config.yaml
n_layer: 26
d_model: 192
n_head: 3
n_kv_head: 1
head_dim: 64
d_mlp: 960
vocab_size: 512
activation: "swiglu"
norm: "rmsnorm"
norm_place: "pre"
norm_eps: 1e-06
positions: "rope"
rope_base: 500000.0
rope_fraction: 1.0
qk_norm: true
attn_scale: 0.167
bias: "qkv"
tie_embeddings: false
parallel_block: true
init: "uniform"
init_std_qkv: 0.0352
init_std_o: 0.0352
init_std_up: 0.0352
init_std_down: 0.0
optimizer: "adamw"
lr: 0.00338
beta1: 0.95
beta2: 0.99
weight_decay: 0.042
lr_head: 0.0106
warmup_steps: 207
schedule: "wsd"
decay_fraction: 0.591
decay_shape: "cos"
final_lr_fraction: 0.0
batch_tokens: 65536
seq_len: 256
doc_mask: true
train_tokens: 307000000
steps: 4685
dataset: "wikipedia_en"
MLP neurons of a small language model. Each row is named by its layer, matrix (gate and up: input weights) and neuron, and shows model dimensions 16-143. Each number is 500 + 25 x the weight over its row's rms, rounded and kept within 0 to 999. Numbers have three digits each. A neuron's up and down rows have the sign that makes its largest values positive.
After each neuron's rows, "fires in" lists the words (lower case) most often at its 100 highest values on Wikipedia text that the model never trained on.

L20.gate758:473520449465519473515530493470486486467524468475506516518519483499533485502499484501539494552477469527485475492506489487487480493491460506486508544456524506485509470490514519525516498521518507480529500503467477520463507482468474480491485506510500502499457504504503503514458511476459490444503462505499562531486511469482499496493465523468480482518521495517496524468469501530514511447583
L20.up758:515484502557471469485520497501467467442469538444471491493495487479547473495525492534500504512497476495469504489500504528471488491465509487480459495493539457534505492515501511499473485509509515529526481484472476540499491458533512454501516524491431497501516519518483521442500516470459502466490484508526489517522493492526501538536487501452493519497451512469523483496526472507496488478498
fires in: "after", "later", "affected", "completed"

L5.gate240:515506491507539523498538510496498496495509558445496485448536507536507525495532543538508499431533532518482497455532524497514497526500479509515511524511476506541497491450458485519487495526468512501497499499516540548437475552485533502515478486489513536479534480470512542514480510461512511531488518508502493525495462483536495473507453502523497472531503494471508501471513496512504528485526
L5.up240:511563473495463512507543484457560453490513499462479456500520502484483549444497535463547480494490502500496483489529542487494523506520488492509491504540455479497520486491475486492511461527503517515545475492481521503504504507503475484489492496503480576516484516505499475520571525488459512511461479477443521512494448485484485481498515501530522490508517517495480458547553511506495528472534
fires in: "where", "became", "border", "borderline", "smith", "stone"

L18.gate565:484510497504493468499512547498500510477487481479486521470525490516498490481452521492510484489473525495543502504495509523517469527463484484506526491541521507560491528503520496530504511470462519484467484482514504501452520476506493470538525506478520504514493499460515479552474481469458508503525488444497463516480516489570469526524485523495531522503507486466526504477467524463504565504552
L18.up565:471487528522524514538479492464493550473501549483503520483448508516498497537537513484515542473495487519486522506488536506513537542521504496475530484519496529515478493489523498498479507498461484448502503561491520513515461514516482495500500440483460491530510520506534516502559502518482545505480511491466527451515472495504501520536472478512487474512515535524552481551508512480510507529499
fires in: "for"

L3.gate320:490484547487502543462490523495486473504499491487484510456448520528489473495494525540515508526539470486505472494512483534485437499546466498503495510513467532500526453479506522516555517418484509511510496548507498522501463541484499501509529492510489473468508489525531540551507516514526482428482489534518500515503479500523466521528512484458541479490486494493526529483487502507512512517483
L3.up320:497474493484430509493471509527517504454486504483476484526505470459498532495480465487466489517494525472531508487491458500497518525517531432445478466522488497459522513504475494493442475517494506531506486528500494459522484442521480513544471489484506516484481483502522472479506513491492492553481483453489506512487520474508500496473494560505545479507521513505504535519522472475484467528460
fires in: "it", "not", "ministry", "district", "votes"

L13.gate221:465497521489490512515511484488482508508498518457545482510532584486512422491526500494482527496490461503503537478499508534457534488499519497482503449506460447511483497470546491532493510471465498514516518492504505518501492497533480505502496471458522521517487534500486487486504464509520508505482525464529492504551546471487512469541485455509500521524475464504502531529528542540509472485523
L13.up221:471497496491454522505477518512534471499481535463480511550475499535483509506487461553467521499542486533529498470491451479506493510467508464521529518500502480472478518477514492525525507492526521451466508507487515458568509498500488477533476476529483482506511502495508500461502547495479514483498518490484423488458497480497484488473515525499513461458442502491503529479523535526488489475515
fires in: "first", "not", "funds", "never", "third", "every"

L11.gate780:509461480488478523467486498498501491458513494507507543501515537525492502508475486519476500488500501535491514525507494506499475518504463504463538553486517473506523467529532531518520480501441501502511524529513484485515492556509469481556501504472477467527528487505520509455506455541494488493532502526545451508499449531541491476527472521479513533513478462573532502491527467515480493479527
L11.up780:474496524529461472520528484500471486491511513471485514453522492505532538498500484498533460478462501533506486498518519535546529458504524518518558476464460498477495454477492542497485482534535508497500516485491515505471477515490467522551487480499534509498549509521462485454512475465537469478459493540524474503494503528473503500519476496496508515510452484540467488459526516497465479530576
fires in: "died", "football", "footballer", "news", "medal"

L5.gate715:486514508468484520504497493490497527479531542474478516543472546448480499520510477476502507500494490454512506543503509495499488515487507499542508484489463502471504456520521501497517492509514508496516444551504510487483482534492501485541505487467478546490508518466509490524521474534489509463514492505463451511521500507485479480536499529520530494500461490520489492495521565510494492477521
L5.up715:513495479451462489476537546523483493539501519487495517486472481479500469463523478471496499553486472484476440428514494500506491524550528538515482490445474506495509521533524515473474486453502456528513424462521503478522469467488499517525479511500483494457507497526470516442513501498498471498489460511468495499536479524513506511469532471467537500486543521493509529505499502515486491457537
fires in: "more", "several", "mother", "actress"

L9.gate192:471490486521482509460536477489540466483469499561559490528509509486468485523487467480462487516511514487509557476478485484449545486560465525526546546506487493481517479548500485504545479486498447514528475467506497498473460477481451527521472455529469478503498506504529521518501482518508529517505494531515503528478488547510480474560474495497474522522500499503496484491482509546505509496506
L9.up192:490511475516490482544542490479511534476495507546506506513481508463499470526469483464501478499455564520519495532530525483490522453516508492501527504464489495445502529530440526502468455504556538512537500519529517487535525475513507509505477515532527519551497461539496496519476546525483442493465538531509500487501468516501514516517494521505483496494482520496512509506479435510552515482545
fires in: "of", "since", "minister", "according", "ministry"

L3.gate784:502503549460503474487557492470519520470478468505525499469488531518502499534510503529523535534483512477464526508474514482495485468512471461469510514541499535532519480512515468505519473489536495479546511577556535500508486516474492496513522473522500445538488546506515525515488502484498481471497442488518481532512507480514481504482494464482505489498483525476488533540520490500507522484511
L3.up784:477517505462505536539497532484473491471500491454503511491515481528523513508499540517469537495488483471506492492448518512460477468496525475470484548494516527476499527481518480508518478531485463502540537519496495491563537480494529475493522478486498497542464529514519522519513479509509525509538496492485523506514522455525520536519488492490527504529485524518473520566446497465462496515487
fires in: "district", "end", "best", "maryland", "distinguished", "ministry"

L5.gate233:491505542510433499528513496451488475479457501504506529507503499508518491509483475521483490500521497535588506501506483510535476541487482481513505506530530513486526483497500502500486503518480435445501474494516564493509492541507495493543501433506509499523555547490496463477481452466491467493488502505481478491508509508531471525486493525515525540520497507502539518467459513504493507488525
L5.up233:496528490505476501517543498507439477483490515545463478521448510528504511537539464524500512460475504569502534454501474477481502523499504508531523484440475514550521537490482480494487528459475469468513506522525505465509499554509514500505491497473454516495556484488524529489506462461464465475500427517504517466491502502479470521511529510515512492499513492502534471508467534499536474515534
fires in: "for", "former", "form"

L13.gate339:502503496478496518474468509495534493503494489498499517487513460466480448493470509522493525492473565497516488486509519536481497510486510496478522501543465461496562494515541478505514517492492524484513476496555544510467505488505527513511473433512458488496504535535502498548486472485550520465557490512484469489487538488522502475476451524489493506535495510491501496501481507474490504428516
L13.up339:482506485453477497455484473460487509440470481496528554490491499544488462522522439485498415478501535550491477490504524485507465494489529516500476513458471507508495476525490492469534540513506474501510499467505493508504513489526508540507491495497516507488473504517483521531487516465524524485501511542510522499519486492509533534488509522529516481511525454505535493503509479472533548451490
fires in: "when", "while", "prince", "john", "after", "principal"

L14.gate484:490479520474532523490542475511524499500511472500485526497511490470526536498471536484486499542506530472536516498528435521478486490440512523474531536466463507509489552478480478505541522479511491540463470508482491547490515495496500528522482500498474488521470482480528542495487455501492488491495467519528500511514508545492514489490506479480480481518475503534489484472450514518515503480532
L14.up484:519494489506486541507505522474484513502534571533514486521455508491494493515454498542518497525501504527493467515487463505475519495491514523501526508493493489509463496487496520446511509499463506531486524466455459548513486547518493514514506444502473503497475528527566503531535530480477533499502550498492537514511491543518508474514488553532503475497472542541524525452501480522456517462487
fires in: "also", "saunders", "such", "other"

L21.gate725:522524468517495508527515526513495501470485495506526483513509526538425473504525503458554511551468512472516479469504507447449461534461421495513501507508549475532509483520523522485493495515504508495489496500489469510539490517489454509506543492483531475474470479476494490524525467499476508490507468491488525532510487468531537452494515514484487502511529490482478523477545532513472524469552
L21.up725:498505533481481528468500508514523507505510547491509484501512557482495504499517480542464466541572487478493532501494451478506504533494493488491502498444519485502534523547465493476494534471521528533520480475519526500508518476527543510492545559529491507547509510522482504517480510450462491487496499504504511470504470512525491507514437464483486490488517515509488529504500508453522529468530
fires in: "he", "later", "joined"

L5.gate211:462516519475499546459502494500473462534516534522532519486519533482499514531498468488485504554560478555515514517497501464502505455471477519490453520501444498470543488480491503513508449482488483488526512511511530510483499491498507483543503500481485539462544489526495502509513509481518508459508488497512469486523508506484494495531501495511502456514514495491491502508487556496523532477505
L5.up211:483468483536517485502513493515494507507507541481473494459478486482510492508508470516466499543466557516488501502500535481529487487512512482458472475459489475531499534544466495502482491476479504498509454490496511523495516567509481493536516526495504510519538492527509457493577494473500495473506547516502511491524532489486498548473484505510529426504469490518536518526488508481492549528506
fires in: "more", "moore", "score", "actress", "members"

L5.gate691:508483495496505463507540508526467472519515497482505513496499536508477506491490478482484494502512520546499518511507507532474510473527517494526501474509489524497509494468526498505483484500482498510510530473524527513511451503507521498524546487520475518457503500469462568510498482511474495468523503500528492462458468464486499551484461507472533501514516507445539505517492524512494598499511
L5.up691:450480495573511510483499502525502531387545554545514558508483476504469484518505481539509476505449464471489489507484512533509470498519505486508519469501466490503487517545496538482501490509474469469469475521499536463483529487519473529529494495464520501497499509505497540504553454540480477516467515510501489481532492524483516501510508514508524513496477464493478468493486479484497477471535
fires in: "more", "both", "before", "score", "store", "foreign"

L13.gate930:528520483483502564480513472510508477498487489498455495480463489511517508495475489465537489561493532465500501505492537517490506532495485469499524490503489468512502478503488496530500439446503473525473527498483485492481516481513492475500494428516490474575515503519521479526507495501528508502506451487508502477525486526509493451513478534507475473500493544473504518492476498513556459469509
L13.up930:494524563452531469537477472500490503503506534492504505501480491543492521533535478517493475506516520565470543470497447493521500494456539476474489484489463467467500507486561498509487516473502468488498495486507517495530473483482492497526462516503480541487507481495537488496484500465488461471521488487496489478532469485535490465490464504489476505477496493489476542470538486445544476536503
fires in: "other", "also", "later", "others", "still"

L9.gate801:495476498496456527504493485482517441495481506516474532434514478507496521542511465501483502512531500518506465501520551514488518550501491442502456528536536538513514522500487515530532460522496476518464462470516543456450501513532511486509500485511471467480471508468519508533501492459526483467494468507525533511524551484503465468473478535474523485486509526475518498530500482509531550496487
L9.up801:493468480478535488522529456579485505484538520488508524449475514545475505489521497532466499512475567483425541458463554512519487482458509511497509507470492549506526507522543505536500441523521531480477530497488507487502507474479492490528470543467443518478487538495488494495498502492520519505494517520498497490484501485484514526477496496507496459493482494494547554512511545515508484525511
fires in: "during", "did", "panel", "candidates"

L5.gate190:512433489445527506494520537523512463463464514523537527494506513447521530432464480447484527519467498498523496567466501494517505523514512523515497523484517495509472551488458472511522471518499497501514535485483523511496458487528516517506501515465525470502453534506482500487494515479514495492513475545537499510508512505570553464504481483502482517485528524519517498496485536505509514505494
L5.up190:503527492515492474504506448531480572481522487499482526482521523506483538533484506440518496504513530496475477458528514487482534531488550506503496501491498515513525524528476502488498520528471501511526554500475506451559516507495466489463505518512500521514504510446501483492484506546470488473533475549531521475532497512548498513472526496532512509511477439493516493469507535507497528506539
fires in: "these", "democratic", "memorial", "democrat", "rose", "democrats"

L9.gate659:496534521473503494522554488512480514497490520496526535477471531488482459500480559525483536516482503445498518490460505523500536485504489511480558486495500519496475539498487500498490483475507491511506493483517509539470496495508491495549459474528498517493498498543516524497472510479522524499527495501541479502499509502458526473512470500561525501499461484465538511479562560495492531498504
L9.up659:488536552527536492519492506490493533504515571495505524509507482513490541528444471501494543513540485511534511509513472519506491491495518466514507507528480519526504500472477472509522492535502483512431536530526501494465498536490514540506497504488549488473500482518529510512556481514527439547448537460502491510489501474482474516530503507474534500526479507515498492515519500525534498478546
fires in: "second", "first", "third", "business", "primary", "secondary"

L14.gate70:477499483489471529518550509485508547497479475503482510536452521484470482476464514519539453520464512469498507534539554491489508496486484476469474481518526502534517493519503502519514527518493508482519491501546527501509497487539471520523505457479499494535480500535477493529535468535501508497454515490507507480511499482508545516507434486484474484501551460469541443519501501481507522485513
L14.up70:596513488497500517498556509473470489481462529504499514519466474516505429473548485513501488498530501483442485499542519531537504528501540561489506506505495471488494463516478474496484562513491442485541482497440491505492467524504509491535505489498493474493497473476536474546508510504511476495501485528482526507493538487470492559507541528490516525514497495490499481537489513502493479482450
fires in: "after", "to", "during", "between", "appointed", "while"

L3.gate843:519524519499507514512496512511487471503507509486497482459490503553499496498482494464511536507510497503492486463497506469518446497491522488502493521547479534472523455484443504480511454504486487476497544508536518508504476479469456528536507466503535499510567518515501502519522453517504536568505525503530534507486493505557508468504505476501450557490509492540494485499513463466540492507512
L3.up843:491521514461518517516543512527530506457460534512517428432491497495512490500507500480509481526531506471507527488494530453489490515483528507524457508537498514454500502507476538461528492484517488516516493507502483489526456493519495490550509529507482553464496491477519461459497524497493491507488478465500511519473508456508511489494503490537512498470523510507434512534515492488509521480490
fires in: "used", "use", "business", "borderline", "border", "focusing"